From a checkpoint of a small transformer trained on Wikipedia: MLP 1536 squared ReLU.
MLP neurons of a small language model. Each row is named by its layer, matrix (up: input weights) and neuron, and shows model dimensions 240-367. Each number is 50 + 12 x the weight over its row's rms, rounded and kept within 0 to 99.
After each neuron's rows, "fires after" lists the tokens most often just before its 100 highest values on Wikipedia text that the model never trained on.

L4.up830:62 60 61 69 68 19 41 44 56 38 54 89 50 33 50 61 63 47 55 47 52 44 50 65 64 36 80 30 59 48 55 44 60 49 45 61 38 25 43 55 64 45 54 54 71 29 41 42 68 43 41 41 39 75 57 54 39 48 36 47 58 52 54 40 55 43 37 54 59 61 66 52 42 61 74 47 44 49 59 71 47 41 49 51 48 32 47 69 42 44 38 85 33 55 41 43 51 64 49 30 63 44 35 65 62 35 47 48 71 36 41 63 40 64 35 43 52 63 66 54 41 37 48 64 48 43 68 50
fires after: "\n\n", " (", " \"", "-", "°"

L5.up846:35 61 33 49 27 24 20 47 26 47 43 43 35 36 63 69 48 43 37 36 31 48 31 40 72 47 57 51 62 47 52 46 55 69 42 55 54 32 45 55 46 47 44 57 35 57 72 51 46 54 41 40 59 31 42 56 34 49 55 26 51 49 59 66 45 36 65 62 44 48 57 77 45 64 64 34 59 36 59 81 44 57 62 43 45 44 65 61 42 41 56 60 59 44 54 63 55 44 73 47 23 54 45 56 53 56 22 56 34 21 82 43 58 51 57 55 53 50 44 51 39 57 38 60 28 65 44 44
fires after: " votes", " Party", " kg", " Labor", ")", " Country"

L5.up1039:67 42 49 37 40 49 41 26 20 65 56 55 35 36 51 59 57 54 58 47 35 54 48 57 50 53 55 28 68 67 31 58 68 31 55 52 42 56 34 62 58 41 56 40 44 30 60 52 53 48 49 28 38 48 68 47 51 52 56 34 44 37 49 31 28 43 49 39 62 65 52 46 39 57 63 60 59 61 38 61 45 69 36 34 52 50 44 53 59 60 52 59 55 56 49 58 47 49 40 65 46 45 48 69 52 45 41 56 31 40 43 54 41 44 61 72 49 52 56 48 33 44 58 90 38 56 66 55
fires after: "-", " \"", " (", "s", "S"

L4.up122:38 42 44 39 25 54 33 28 37 25 56 58 40 48 47 27 48 54 59 37 49 47 65 52 31 61 58 52 47 63 66 49 53 62 47 47 62 67 39 53 30 48 32 67 62 55 53 40 30 60 38 39 52 43 57 80 66 60 52 23 48 42 60 47 48 36 64 42 33 69 57 61 51 67 63 20 33 57 44 30 57 44 78 55 49 64 65 73 45 48 43 72 47 47 19 65 45 43 31 69 57 54 56 56 59 41 79 36 38 54 40 39 48 56 49 54 49 39 65 55 70 43 45 54 40 51 61 39
fires after: ".", " batt", " in", "In"

L6.up1326:40 46 54 63 28 57 34 35 44 58 55 76 33 57 54 54 45 57 47 50 36 60 60 45 29 32 63 48 64 57 85 41 32 22 42 29 45 46 50 42 54 66 48 50 52 52 49 52 81 58 64 50 62 60 54 73 55 38 46 62 52 44 43 31 40 55 46 35 37 45 54 37 18 59 69 60 64 56 35 60 36 47 44 43 39 57 57 78 51 49 52 31 60 61 79 45 44 58 48 59 50 54 47 59 58 52 52 36 42 36 39 65 26 54 78 67 48 63 60 41 50 47 51 47 47 59 68 43
fires after: ":", " 3", "\"", " —", " 4", " 5"

L4.up1119:63 53 61 59 46 62 34 60 42 44 37 74 46 39 37 39 68 44 38 48 52 62 60 57 23 40 58 53 68 28 50 45 47 50 48 35 29 64 31 54 50 46 59 48 52 37 45 60 55 35 44 47 36 43 85 69 57 30 55 60 63 52 69 25 54 51 52 58 56 31 59 62 27 36 63 86 49 54 28 84 45 70 53 58 61 65 45 50 33 39 63 49 39 70 57 50 67 57 71 57 55 54 53 53 64 41 48 50 43 39 40 62 34 48 61 55 56 47 84 81 48 38 56 62 60 36 71 55
fires after: "-", " (", "man", "/", "\""

L5.up185:52 49 56 40 56 40 41 60 46 65 57 54 39 43 52 34 53 79 44 50 57 41 56 50 46 43 71 54 48 45 68 48 60 56 44 45 43 49 46 58 44 32 55 41 62 59 43 41 45 33 25 35 51 55 48 67 58 44 55 36 43 24 50 68 52 55 50 61 45 67 39 46 50 45 61 70 47 75 55 51 37 31 53 42 50 46 49 52 49 59 64 38 58 41 27 20 52 53 54 37 38 50 61 57 49 57 43 50 37 37 80 48 35 59 59 47 48 41 49 62 34 65 57 64 48 47 46 44
fires after: "\n\n", "–", " attend", " (", "est", " |"

L3.up522:56 55 51 55 49 43 43 56 37 63 40 69 38 64 62 48 62 36 44 48 59 58 50 74 27 48 55 49 55 41 57 53 60 45 46 57 39 46 21 57 52 84 42 65 45 41 54 61 73 48 40 54 48 52 55 57 65 47 63 51 39 46 51 37 48 59 47 50 47 44 55 57 33 50 67 48 42 64 59 49 68 64 78 38 41 44 50 67 57 49 65 59 43 46 32 44 48 31 91 79 52 54 32 64 50 51 57 70 33 37 44 53 60 51 59 55 49 64 42 44 44 50 53 61 48 66 64 58
fires after: " (", "=", "\n", "\n\n", "/", "("

L5.up47:43 69 35 45 35 43 47 55 42 58 67 71 44 53 56 53 49 45 23 55 34 53 32 50 34 38 59 49 70 41 59 30 60 32 37 66 40 54 57 60 46 55 40 62 60 43 42 47 55 42 38 57 62 40 52 61 36 37 45 50 44 30 61 52 42 55 43 51 57 60 55 57 42 48 53 72 71 43 55 73 63 49 62 37 47 54 55 46 56 64 54 50 51 49 48 40 24 67 43 66 57 53 39 59 69 58 48 51 31 60 50 49 46 36 39 50 42 49 31 81 46 53 40 39 37 43 78 50
fires after: " |", "\n", "han", " Dec", " code"

L6.up1409:45 45 36 55 31 34 51 28 38 40 59 46 29 52 54 82 77 22 42 63 42 50 59 47 68 56 56 17 53 59 52 62 64 54 42 54 57 53 30 57 35 50 22 63 53 38 56 40 60 52 64 39 33 26 59 58 40 57 63 22 49 49 47 51 40 26 61 55 35 64 55 72 45 53 62 55 58 46 52 53 67 49 62 51 50 59 67 44 41 60 40 41 68 45 43 52 42 54 35 61 53 58 67 65 75 49 68 42 50 52 50 42 56 58 47 42 46 56 43 32 39 36 43 55 47 62 33 40
fires after: ".", "\n", " Party"

L4.up1215:57 29 43 24 42 71 61 56 53 62 50 70 35 24 32 46 61 63 36 52 61 41 53 33 52 39 64 55 57 44 65 59 49 62 49 51 52 66 54 42 40 59 47 38 59 44 64 46 50 61 44 48 55 67 56 44 35 41 51 57 40 41 46 50 37 45 49 35 38 76 51 43 52 59 49 46 53 61 64 52 55 40 73 43 41 36 41 53 55 42 40 42 47 59 38 05 58 57 67 43 35 69 47 39 49 42 19 49 62 61 46 42 52 49 34 58 44 64 30 43 27 51 64 60 70 44 38 52
fires after: "\n\n"

L3.up1377:53 47 55 31 10 50 46 39 40 50 52 64 42 44 56 46 66 49 60 42 33 58 60 52 26 35 72 43 72 37 64 23 52 63 22 54 46 44 45 51 48 45 40 42 55 51 57 66 47 42 34 49 36 63 77 52 69 56 71 36 58 53 66 39 59 64 65 50 43 56 34 52 50 44 53 53 62 49 56 50 39 59 57 36 64 35 48 40 49 59 56 57 43 66 53 57 49 53 56 71 40 41 39 62 54 48 46 65 41 27 55 64 61 70 41 73 65 37 60 59 51 57 46 76 49 57 43 38
fires after: " (", "-", " \"", "\n\n"

L6.up1292:46 54 39 59 52 54 59 28 49 48 53 51 28 63 49 57 58 71 31 47 43 51 51 56 39 48 57 52 59 33 60 52 61 54 49 54 58 58 30 35 54 62 25 59 71 25 52 51 37 50 24 74 52 60 61 52 46 67 87 47 43 38 75 61 54 64 69 29 56 75 44 58 46 45 37 46 64 50 48 53 59 35 43 53 49 62 32 51 61 43 45 42 57 52 43 48 29 61 38 58 45 78 33 49 56 39 80 62 47 60 35 63 56 49 42 44 39 49 60 62 49 48 36 47 64 48 67 53
fires after: " |", "\n", "  ", " 978"

L4.up838:47 51 37 33 62 50 48 55 32 56 46 67 51 14 52 60 62 52 71 27 45 55 49 51 46 46 39 45 60 33 56 52 66 42 40 51 36 45 31 79 44 50 50 56 65 47 60 64 60 55 50 19 72 53 65 39 46 54 70 41 40 43 53 47 55 52 62 57 74 50 44 56 42 55 69 58 36 47 51 58 60 58 37 36 38 50 28 66 52 50 63 58 33 50 31 50 33 52 72 64 48 53 33 53 56 43 39 41 55 33 38 41 46 63 55 50 45 45 49 54 59 41 45 56 59 44 69 45
fires after: " —", "-", " un", "S", " arch", " \""

L5.up593:55 65 73 31 55 27 49 52 55 43 55 43 44 43 37 65 62 40 43 49 39 50 39 60 34 41 60 42 40 52 68 55 63 70 58 54 52 41 41 62 30 46 39 46 47 47 64 51 51 40 62 56 39 50 59 59 63 64 43 55 59 70 52 40 27 65 47 71 61 65 52 46 49 46 52 59 56 54 36 56 60 59 46 53 75 31 40 56 52 63 58 73 35 59 46 32 62 58 81 60 53 42 41 63 53 45 54 50 28 31 62 52 69 70 40 43 65 38 74 57 36 58 54 58 47 63 53 61
fires after: "\n", "\n\n", "=", "|", "-", "N"

L3.up890:38 61 38 56 39 39 45 34 44 48 41 50 38 45 34 58 37 52 29 63 46 58 30 55 40 23 58 47 73 51 38 31 64 54 42 51 65 44 39 41 37 64 39 77 47 45 49 56 63 59 47 39 51 44 71 65 44 58 58 45 57 28 34 50 45 43 61 61 60 70 33 53 34 60 62 49 56 43 82 49 41 59 45 60 38 42 53 65 61 47 47 53 54 44 65 66 33 62 86 46 36 64 34 57 46 45 52 47 40 37 76 55 42 44 57 55 46 47 85 40 54 53 47 54 52 47 73 16
fires after: "\n\n", "\n", " Fe", "Te"

L5.up1123:39 55 65 42 48 39 24 43 56 50 46 87 66 36 56 44 61 67 52 56 42 50 44 53 69 44 70 39 71 69 55 59 50 38 51 37 55 53 43 51 39 36 23 39 62 64 55 46 63 60 49 36 41 38 65 56 57 56 44 48 54 40 30 47 62 41 46 49 55 59 64 34 26 57 67 64 40 41 58 66 41 45 37 32 42 59 39 75 72 31 54 42 55 35 48 50 61 36 66 30 40 53 43 52 47 45 37 52 61 67 62 52 16 55 50 57 57 63 35 54 51 46 43 76 48 67 69 50
fires after: "\"", ")", " \""

L3.up224:45 41 39 46 41 52 43 23 34 49 43 45 58 37 42 62 39 62 47 49 52 57 36 56 30 42 61 37 59 55 45 42 53 79 43 48 67 52 37 63 33 55 51 64 47 34 66 58 44 44 53 48 60 54 75 44 56 70 69 40 57 52 43 48 43 56 53 37 62 68 47 51 48 61 65 91 52 48 46 37 33 57 55 53 44 57 70 64 66 55 52 44 51 51 58 55 40 44 73 43 53 62 56 60 72 60 23 53 33 38 51 56 41 62 41 80 66 47 53 58 62 76 75 59 44 44 69 41
fires after: "\n\n", "\n", "|", " (", " ", "W"

L6.up1424:55 30 63 58 62 52 47 36 43 51 75 57 44 47 47 39 43 74 43 59 36 42 41 55 47 36 57 33 46 74 51 50 67 58 46 56 55 43 47 41 47 48 24 64 63 48 62 47 70 37 50 59 16 63 52 39 61 51 51 56 67 29 50 36 44 35 43 44 33 62 51 68 60 60 37 66 57 43 57 61 39 68 65 42 60 43 40 62 50 50 57 52 32 54 61 52 34 48 56 49 31 62 47 77 63 53 36 71 41 55 53 56 29 56 34 69 51 30 55 48 32 57 49 99 43 41 51 28
fires after: ".", "  ", "\"", "'", "s", "\n\n"

L4.up929:58 58 43 42 54 27 44 40 39 51 52 61 30 45 64 68 48 51 56 41 69 43 53 56 16 38 77 38 54 46 52 20 59 39 35 54 52 50 37 67 41 69 43 52 49 46 65 35 43 63 28 55 31 56 49 45 59 52 54 41 56 49 55 31 53 58 45 54 52 50 49 63 41 64 58 48 47 42 45 66 68 37 51 54 68 54 62 54 62 56 50 59 45 63 68 62 40 54 43 64 45 44 57 61 55 46 50 49 22 37 46 65 39 54 64 53 84 54 50 43 43 52 50 82 61 26 61 47
fires after: "(", " (", "/", ".", " :", "~"

L4.up436:48 55 48 71 54 35 29 60 54 48 52 84 39 48 45 65 56 47 48 36 45 57 47 58 50 50 63 53 56 54 57 23 65 61 45 63 62 26 41 53 52 47 39 52 53 40 62 45 41 23 46 51 64 63 53 72 42 68 60 49 47 50 62 52 39 78 69 48 45 70 32 36 38 44 61 63 57 54 74 45 40 47 53 38 61 37 49 56 60 45 77 59 40 53 59 54 48 44 84 57 56 43 64 51 48 48 37 49 44 35 52 52 67 75 53 45 47 59 50 55 48 40 22 55 47 65 71 54
fires after: "\n", "\n\n", ")", "|", " −", " s"

L3.up1102:51 53 48 58 55 49 40 39 46 54 45 51 58 25 51 60 65 64 41 38 65 51 53 87 57 55 61 36 53 49 54 61 58 62 39 48 43 69 55 68 38 49 43 40 50 30 50 73 66 58 47 55 66 59 70 46 34 80 48 32 67 43 57 51 47 49 45 54 47 61 34 36 48 59 68 52 61 37 64 64 62 51 61 36 42 63 64 77 55 41 50 54 54 33 33 35 53 63 55 33 56 52 41 52 67 49 58 52 27 46 59 33 18 60 44 60 56 58 54 50 57 43 56 74 55 37 42 47
fires after: " (", " \"", "-", "nd", "—"